Weights of a small GPT-style language model, trained from scratch on English Wikipedia: untied embeddings, a variant of Adam for these matrices.
MLP neurons of a small language model. Each row is named by its layer, matrix (gate and up: input weights; down: output weights) and neuron, and shows model dimensions 192-447. Each number is 500 + 40 x the weight over its row's rms, rounded and kept within 0 to 999. Numbers have three digits each. A neuron's up and down rows have the sign that makes its largest values positive.
After each neuron's rows, "fires on" lists the tokens most often at its 100 highest values on Wikipedia text that the model never trained on; "fires after" lists the tokens most often just before its 100 highest values on Wikipedia text that the model never trained on. A number after a token or word is its count.

L5.gate207:477543447538547531475482529639506489468553534503525460566506515554449539516422485534520516430437464550505530544490556541490510505503514423514408433577478500467505467453501481495568473505485537505473483530509521493489526493506512510509453496557537521555493529561518500508561475445483472417519501445451494513551473472463451532505528514502473476513526488492556576473453481494520561461453440490545526474471466521455474488491620555471446472540469527502528544454451509526555559562522558471498518481487568463533525530466474475527511593402520520497446503524488524515563482428459537517507495493516496438534493529421556457446480521533561540528504436476560501512435520486496511507491448534502508544493554478559480446503521518542516466490491494519511494429531436518590478453448459
L5.up207:473529525493531503542451454473498548491478542467547508554550431497421456559518556511472527523575477546494478489510438481405547532570476451518492474488493533506625520509518437566521523473503460544440517537540416517539491506505548458520487477503545472529478452423544485510456539467444500572580539505479445473506476440582445448507459512510521502478480491531476510569544545466496498523493478528529472447454527514535480480523493492403463555483450499514462506567543433508509451451524533559444399502476478526508492441398544554504561496492526479534482515488547531450492503491507590467525451511518487486519516499584505512514518471493537569489432537540484524480485449424562543445498462490442494481482556489532491494510585518483525508518467484539484514480462518566562491583557506
L5.down207:474471463483460550481501610541411566484477465515446561484549500556521461486473476442549437457407497497479493463466552546509536505463530499457530485482433437462443420446449533472437484494527490547558472498501527420453470457638520516507487414531497529514560453462473478467557463448579491498527510439484549543519583550499426508498564540559465504479517496452492543471485503496462510455512532516453442473469491494486608528513493582545525479497520574532465521453433493491558435488490481515539462576499579484443511525444476499556497536494519548527519508494431548572506477534511473509481518451497514484529520509463508480501491541530511468482511448477521442555487486490526474482506482448515445434504477453484486523374450480541492498478507494454414462482497521583499501492428473
fires on: " July" 14, " September" 11, " December" 10, " August" 10, " November" 9
fires after: " in" 45, "In" 20, " In" 10, " the" 6

L5.gate1180:448552440532456492523489525452537505519520430461516507481525497538489545449595450491504536572478539467535448500521514425496516566488433526444455423526437538625496568534479450498452495487498504468545452511486518432527486499507482566531509461530518565504544477430461508491518449520502410558433539457443508548491520510484476582480483405490552436489491521531455449543520478542493506442412485473515454518472542492450456493472564521500488485480461475497466522513493470520530522497530495570473530496518494504523553433541517458473491486468451527500488547481473593425515503511556441462502516505503541461497452495453463469485412567492489500583514519490544444492508561539548447556513564511453513424443522551453566532468440471532529506439552521443503531519517510580541509478510518
L5.up1180:433454543501504447503575504438521578545506492533504530475475503487478478513466435456517553410562481499505536470529526502461449495517503572482482509494480392476521479427474540539490493500513602481493468542535512544454546503559549500535424477434553463460539469609435442518499525548529518475515516553524531492465486521445491415517472525527524533494523514488415465553591508503463476471540465432524431527437499502466490462478486473473471455489458479443525566493521442434586512578489503446486502455534533459507545527535460445497634418456427533475429512534469529484484499536491509498526469493449578508502502484454465422402536405487577545539516501506467536458501466505551464497528510503472529544469491524491488512453531478523513447544466502517472477517478469489524459491530498
L5.down1180:542520515509508500534544508513448454581538510510477464515505504556463548511554503520468536494475554531450455544462515489503484531477514464461536499475409507540532515424479465491489522483461523563495478545497534457526481486661476542571509472475484491417506482432532555432574497541549549458461485521549547485550605467431453544591449502500531579464499473526423524462450468461538466557490516507458512538571559511459496571464516551463474498559491537537469507499533547554481504510454491545482506507513475459468492497458509499464447479485491519422516443502489601526494504435506402498457548538510504475471486484521546506536492555498542494551449440532548510540434476499506482540433526557469506418572524453522517531309432469519551514460538453471463503574442533502490526500474473
fires on: "\n" 31, "=" 14, "-" 6, " Spouse:" 4, " Born:" 4
fires after: "\n" 50, "-" 16

L5.gate903:548583506523522514523483546509502524514483468470489542503445473521471536501462541488558541506448484545490504521523489538484486572526486518512465492468408438480488501464464473505484496523488433644508450565552541452492517508477532489449474513506562442495473446499526483449462514502533468418506485490501450474399495476501501505543493521525449480507525558455517483431540514481492535519480491500426529486511475494484519539442509514510481511571530524476505538505475502468474475516505487495538518461424464559477502461460419583474554487510535450434535529507513483549576495516468521452458487504507525439521439533455462524500502503463402521477545526469485468440446531504516489563436553410489502398440472512543411504454534504404506521467453510516517549582555481510517436399531578
L5.up903:418537517491482518507583476446591535474529527511447418530469551466440496470490511428594494516504508582428515526463553526441479466529541522546474489521496511510490528474510489545528479416473520448540482496456545503497539464484529536551458465462533475518532510515529427482488537510496528445560538536507507538568584481446472431468526505471546491488522553573529471504510499527510502535426532494508477519549533514509459490512556498534529475538459550442480490517487488518484535519486532546511589491536545418459500580557478437454528465500467564531476554531497515437465474566484452517466552386373566454481437417425470473533489506535466568555476536514524489511512505477469513473549476446383436523555527574486468513454549501488477479472456548542524524517537462470490523500444601
L5.down903:507527458426535461464392492486518532577474535490465446509535540592526506573484510500520550552570546457608498533541487469547548441549516535485483518549539500478519489531552530431466491542510542529548526445483455509477493421447417435544541544579446546506442492456458522539534569480495469438475549492466517458457451504523473609538555513588493530505493547526475411582438493469557507509560487530526561473553444528486573523539530482429519520585579553522544522486474506422480598532459531485472550510511518530481496564473514489528576446487537466461523565470479564523479400518507473496424460516431528477527520544515502486433511531483514559460473532541488501530500491460508475508490454501557535511540526457500479504538428533483435500404471531533477506534492550409498542530517506
fires on: "===" 23, "-" 15, " |" 14, " •" 9, " the" 7, " her" 6
fires after: "\n" 39, "-" 17, " 0" 5, " 2" 5, " under" 5

L5.gate733:487573505479488453532496497504465536540537464505553482498599539518516502466596476516483494513492538560474480511414433549521526521513465485556520518491524472528506516495490469552484507502573523460494505528452497475524493549473505500518468532492541433528526549453512421513506528490459433492452528576507425525476496513553455496482452521527499589557483460447497441427392468480503558497505472565493529518510451543542491548452560518542620512589483437442549454482528486490595546511396475451582481458462492416457542488489483516487518519453428548466471479537550510461492541493476477510547487470515510492548526548524488536519517456483469503492482559504536568466480491482439500516550579509482480529516518464464513508491476539486480452460512512511448487591531516469368500468544550
L5.up733:563586456471472501530481540508543523591556485503542442524450526494570501492552510495541515518543476482536532487463476489545513503516527501456502502485432467485449508524550513500445563546535471524478495496536538497475472486485514476420492452515577476424524503466568503514467470477512485548488461543500485508502437580439395559455487522476490571489489520490538482527480466517526538478588597490417470469472473485444537540433532450512520546496488481481537437488465496470537471490468535410500455498415444460502473505585508533569470529516510465486469525451543470478465543532474439489493488447539519430502480466530458460520436460473413486576567454517557547569552547503467488484508513410448487587461494529532499475501415530508482448511488469519504507447561497503491479442509553
L5.down733:461484518526539533467493479522453537571459506500452540533468559500517512465517476469489524522540512530531436495510484532496509520526547554525503405541519449479500564487515479512470452473482504527567472524603429429546464501345501510453512535500503518520483506513504482506490513547491449517507544490493560489458480503415542548429551511547533493521610612456494544508559520480439510524507498489448491535449485530514453483532523473442462516476515526487514508508506541557483477465528494472486555577505573511510431502514440500532502473509522512523544548495424521414386511514441435538478568529438498546499510574450511503460505508593495543532501556447397556489532519431566507511460488565489496491496457464435535553582429551456508498499551487522435442500491481550515485516535499
fires on: "-" 41, " the" 15, " a" 8, "ent" 5, "==See" 4
fires after: "\n" 46, " Max" 4, " by" 4

L5.gate106:504538523515436601496488498569451507463569553428505437550480527468480485472458497494509527408515465479536455519473494513461493553449463444505503461548498577538480440512510544467481515485511491480532467499410482395486534558503508475481442560447550453511533489492487548351493520476463541470544559555545481521475540446423483531521458507505502489519500566401516490503473558518482490425505520425512527522584450436472524514554482445499496523460403456445529499462481556509532514541501513458491474565510486451472511519535445495557530530525522512507503618576483511459479486561518466408481519473525473461500448510449496522448499505485461481533455580539580461473504464455563401522501589474506498508488543475514532440482446484488523537416485528535520502508546455517518544497536478
L5.up106:409472444483486499399562504509455415491490491458555467431484521480484488485525510495574494486488413506538466465474497578551526468531495422462486544458523573488509520524536524414442574511525532478536504562486496468505530502493573433516494460482463528511549514507458499551489496479404494533502548517509489509478501482504551507517556541453470482485456526491451471520555532506460481473517510475508475514462491486435457479555451495578536565509497450490559478558505510468475573550506457448591465535493514495500447503456460465503536560476433480494501543495534537494438486458430575527497557520506473608530458447491516474498502508520560568476523529534430508466553491483486498486528467411464465469513472513517482523505534445521515485548481551532499536529542368432492479492555517
L5.down106:528476548497527538420546450496514519457481534552486495457536481436511502479477497459517501527547524464534478498487456430419602478493449467532523496544480456482479453422496476499508582478479550537471508438468515511524463494460531469498491530492473465557501478434517465546565582418505428528517574568480490440516508525586533500526471483495461476558466537446491444537472479484412489530460518545408495507457468494486576566480536481498494448410445538452515475512507442453479510465417449517501522483502429480487530542515590459518540511455520454454496594558467495566503459516497535506503520528500513566489439465507483482501574424471473537528491514491500480519465503420442477508527571477459493550506528497504569564631520571425516458460492495521561503492557530549489452443518451
fires on: "\n" 62, " the" 6, " Division" 5, " hold" 4
fires after: "\n" 67

L7.gate620:451508572472492524492466488491459423465505554444486534435494489538483527535558474450498569469509464531496466507436481504518518420547481529491480507516452544499483512510490584453560469544587513498518508561558516484478485475481533530471476570453540403516538550473501456530440490531433549567548496533514444477517517466512534517538523530597497596514489474551474503526426512511507521507442504454524539508438540517600531510474502503492472493491528473522541460471473476463497517562516496509519517533514491528520542461589507436416496539475496457519514516466484520414458451533455541435463519490470484461477515399458544496462494540505498473437499452502509470523511492542482483576512567558436544487463484547554520474442446454541556448610514528470491502460501501442475628497564468
L7.up620:501490505448545495490623458464514439509513520471529523561531542517507532503458519484513478507517548519484495575468474576472509517490538456552537446562514577454496599563487556516507472551486561453504462506502491532477514451457510427533496511508491496467464453448516533461533524505478527500525558565543437459562472456550509403484461563498497501510525470416582505491461514473510489506493523532465538491497488539508520490491522512537525471539510520497518447488482472471477517428414520549497563439438530533526504568496472489459539570485512502533505532464521475419545513520577528482539587549439492496475482510489513547510516458426495466516506436511490536472513473534486527508496421471537472483557527479370455450464497476463521528547488533458471477425551455546459475446443549
L7.down620:556581504530505564534460474464532514455533529554463500489524453497484466455495489463442550490449524505439451509454509476565542517430517498450610443532510508525468496474477438463475427452479486528540474457483476493524524497565522421459453442528466511469582531525533493445549515524443488537519519496439495513402545514510515509513495549459469465441494448466474455477534447510459534471477430526450492566494454441467526484526473434501469532456412487524499400473548487502525472515534540486519461529489498519516463515457435517470466542532521513449537478523528505489504479456523486503462521516463489482503506537464517467522550539564491603459486527489472510508529466492496539451541561536457498498455504530462571486608503512532481505445544493514487504513533572471531454510474502
fires on: " the" 42, "\n" 32, " in" 16
fires after: " |" 32, " in" 9, " at" 8, " won" 7, " to" 5, " lost" 4

L7.gate319:471516518508516480516518498528558502468505502458340440499478485501534512499519443498546483482459499496521523459463444537483498501512515481562406468511481509516490480478473559486564437508491435485489490462549534516527427486437516515451471528490519480537520465527530521509487537501503486574510406525505500511525506478508558574493589542491454517608610482505526457511559526497494586471577477473506459520482470446485571555489520404568481472512502462467510544520506527506460501479486489483450613530461502461507451580534504501399554509529504427470473551544514530569535490607493518523435487533467487482505561522476543523540529495541501503464471549471514543452490480514559524449507412509510538546463491504519485551522456506510517491432496495520537466552470491457471473452508496
L7.up319:522516445504488574547483402525485514458533494436465471432512469456509425508542456454546480437516582464508505465486556457539450484469519534462559482585483486546531534523544516513491558523447512429435477473530503537504587476478515514521485484489523537433558569532536494489462525498442427561491450442584504512444596481546600569510571498420552430467451521481502455488499550476479522527450517485508391479403470517531508510464486429531474480465503569465460539503461542514535537492442485532511511505575482472448485501459487462503434498519472460456447488484468469539522482488438581440535579511455467477561487457461470506497451520493520464529528508494429419455538480493494541479478538540552512469512472520541511584512504477462571466461459507536504435463420490540506505518548493
L7.down319:537466492540543517486483530489461465491498532448565466509524550497447526462527489549497462528478585544439512444508534479522585504505533477514484424505503504500530518506468466526476458508469491520474477463496479554529465439643508490520592564475475533470438503444486482519484478484559498474552565460483527470545473490529527542465530505536411563474450510522484497554504485501559447482512505497529509478536471558484497523471523539456546501509502500509569520445504565480533473494464565589572528459487543502504459488523497531564453493480510503513538490462540477472514522502468501525434504500568508483535507550466420466453561455465444507513465499492466515527471565468451497634478473479448502444476447454480525506702518468512516477611562500489477471504487544464428533557446564
fires on: "-" 57, "|" 30
fires after: "\n" 89

L5.gate858:530469457552514579506432531515507439485400488450507451462492448488498534510479549429517510503608468526461461453499513534527526550616458427488499437520463520532530441485490503480471433501519567467465473577528476473551494486474480516523455491462421518415504571553487489560475541536502465553450516508501552448486450566528497544491422411480595462494531561478491463531561547446524522534508528525455531525538505535494464545472508507513473510548515492529482488504548579552508520496509506420557500477453544523453495478567491526518478563465442478496522565472486490510448507608468500461524480541462451502552488484464467476462554475452524471431530507496459480494439575524502544489466591525535501518495505520541504479490508494484496499450461541391559444534503588543514497465542498
L5.up858:460513472507495491464474526477577456514428566502515542479505525523498552499540536467458564480533499561546496461476442523509505529432521486525512530502460497531606451490533464513504541468513529435519474468423490481456482494530527499481525511458414569455516432494489478527516542536445492482505489529437595501487461514509507397532588456545520491446523523524454459471587543451509509497525533565517528520462467546490487465476559497518455575562473479521452436531521476489408460537501492540477432452431560452490401510539480549532459558505502476507481503540468451452463491562560440496498464532456444468476536486460486465557503556480414473461563503491471488502547506492513548530503515515444494505491386475573528531468509516567534456457448505509536481449568555512495462517520540
L5.down858:526534461467527527546497486505445579470495524530508531502492533491528498493426467442509535509542412459543504581516492475528549550532494532491467462496457521441520496464520488541516472521500483483463480561521490460461484477776513571536575516462553507519568535486492510433529474415478482565452488560532482522537486507514475560495463522455451505447530527513518527511506524517492510519472497542555542483497492513479556506514516413482496494455454488462475577496481558513497459550526516488485468515484486550525536506464490435470561479425487499534516479471523506491534511487538446577467466509516501481468502506450505503448567523501510575497541539536538524492485498542517494449520535487469544537536542502501492523394443503487444475543505501542483526426494466485510502534583496
fires on: "\n" 56, "==" 6
fires after: "\n" 65